Weights of a small GPT-style language model, trained from scratch on English Wikipedia.
Size: 2 heads of 64, vocabulary 1024.
Architecture: rotary positions, no biases in attention or MLP, untied embeddings, normalized queries and keys.
MLP neurons of a small language model. Each row is named by its layer, matrix (gate and up: input weights) and neuron, and shows model dimensions 64-191. Each number is 128 + 32 x the weight over its row's rms, rounded and kept within 0 to 255. Numbers have three digits each. A neuron's up and down rows have the sign that makes its largest values positive.
After each neuron's rows, "fires on" lists the tokens most often at its 100 highest values on Wikipedia text that the model never trained on.

L4.gate11:155114166136192181093096141122138139141107156130117114113099188091108108097138156097103204182212130113142097150116117150125143149175135080117145162122104154126105118143125109038179145104085174132116116131098156118118157162096114112161160110105129177084154112136080130116118085123208109168115117101157110087160150143092092121111089111110169127142148177149039147095121079116104206121127
L4.up11:157114145137125061134103135116117102134105146114073067118144069096133134151124097117098143156141072106148136116182125167087068180096151087102158130156129144126149149149152092108127192132093159130096146156110158104131093138105120119134160185116115095106160162145193149112131192135117070147122159101152101105153156150098202117126095122151079184085143130129072110124176103108099162101197
fires on: " W", " of", "w", "ew"

L4.gate74:095107073089065108162167145175071154099093109136107114137184166103062142139089133141128073058081139101116143124137095151172127137102046173126099108125108155135131100062142084129130145175207185157137145175120166147122109074135118180197093134108126104177117122098129107128108108096162147116103168093134144113088180116125099143122150054119191073118124118167105095117202122088100081148151
L4.up74:158120124110150149107159080201168155133104067115134149183113151108113112186149133153164155171118171095149131116136135096162121102163086147107114140084102072082142125070219139131145153165191104153160097119163151147188097079103126148150107162126100065175158147119135074145199129077142118117128119146086116087130151133136127133106141144127136072152147101139119088125154090059126080166162
fires on: " d", "at", "d", " D"

L4.gate103:062168063145183089112133106111086126113130152155137107113133106072147114087149109162026082086142066186134155091074098092116129131145128145139200120171177073128166091121138172108146093092148105179116137129130118140132185121163116131175183153136184107131078071115144099162115052128123180081154117112185140097090131168165119146160072083105148085108122100183139131132138115095124115106155
L4.up103:142147135176155135108121154137137170099099118095169157149106166126117206109079102154104092152143049117159157091131096066157131154077156191126117101120092136147130126129088151121087153126160104135090152076074149123134087084125120090134132144109147179100169152171118121134115096148197148079103036099155171186170113097120094085091158138160171162133124112158112117156146163106089113132156
fires on: "v", "cc", "ov", "res"

L4.gate394:186141125094158148104085119115152135136152127130121172087107129146148100126154147149084177138073057155125095140119061098187097138087082106145151150175106184098165129097085065132137076159153117219134132149071094147173130079142180141135127104135108110121133147107155116196139167134129126126129151129137104129139093144129080137161126095111122145136197106156024154157085165082139122115185
L4.up394:123140121129090095204127095176156119112099137155094081134116094118154120164152156175065151104136100183130146199123138066117182104186125142146167144115144148160080112127072123219093130140193118057128160120178152145072158128104133167142101165078136159180098118147112113138165111124109172158169125095136145166171118170184178112141178139129148147099095073118137109125127144154138135130102
fires on: "b", "eb", "ib"

L4.gate390:105118134113117102133157087132138109073162165116148194149064200124103100150119110121086143091108096095123109158189152155132047100126119092151123152125133132121146157084151087087129118141130087158125178127113072141122145134138163115182176144164146126223100205123115183076134161162106155154097084102121218145074097142153110107098104150071104132103117139121142118163104095139117101130115
L4.up390:160176159150098140114153059165119151125089138123155190164079135195093112118096148124093071110071091145139123107136198103201125102156136132161128071102171111135115154182090113121149136175121090135165067143073135138105114130148124054173181133170143155132169171146121138090139121121096172153125093118114189155195082122115139086140126153127133106152159157072158090108122095153121170122098
fires on: "an", "l", "ec", " spec", "x", "ent"

L4.gate205:188189159149090159184104118086103164127166147092141084111137144061117115155152099122130120145125092113102141165102149089100135082154134098150140149085105122117091172067127181127148120181148138125089141152074125147140147123185165101062097148144062180148157110145122114171166152165061138074138175151192114144126148147144137116075161080118117126182126094119114150110117125044104087123093
L4.up205:139062129133139089121108179126155157175106120127143187098124117172138080175090115146157124150161128114120100137195116115159074136189121066167047144119162118114153137127155122114075082130141099139171099163065150119112131070119138123125090110132109125134147149166142124130192116128136105041133131118104105100126145255119153107119129111051107095116172065198151104162145115101154099173110
fires on: "k", "enn", "an", "if", "g", "on"

L4.gate311:118088100144116141131079134225144211122147086114140124142098109091161108096120121153121112138116064115182127173136124160085129149146127155082131158109137081111090160097096166129166129132174171134147165132213151157074140209101102058115185135127092147136136096134079067136144137071119043125117167111098106166116151173154114168158142118123124140094128122131073082094084137185159124140119
L4.up311:085134136186152139121147082147079142144127130095150086143089107174093130107187058114146169115143076080107055144137134151133144156102189102081129119170197082169129200116068132119099112085171122105111112123160141140095082142116145161114094087109155118179127165114145116148174139108144123122173196119149152144121190155142165121091144121130074170102129068143112087146102128131079174137134
fires on: " V", "01", "9", "00"

L4.gate41:065125177139115160128175106155151126160173191122099183164125161109127210099146104118126112098141167114102099119117169135092181073131112118148095083076168135131102168125103131166155123143120144195144140189119055118091150126154030164173162079119116097082138106155181120134143131121106161130162146167138169113153159150159139115113128139087083089101124162122074138137112151156133185098141
L4.up41:162070173129082079175117147127125102109099195183130122157155134115070132119117118159088164087116156157110078067106152069152108149122152145150088068114094126122180145075109141136133193145130054089158080123129071134133140070147150135087067139082130064109110129145170166099127131155132119189181133169114158097181149114184154148133115105113121122144120088083116110130103109078144140126151
fires on: "ber", "ie", "it", "ion", "e"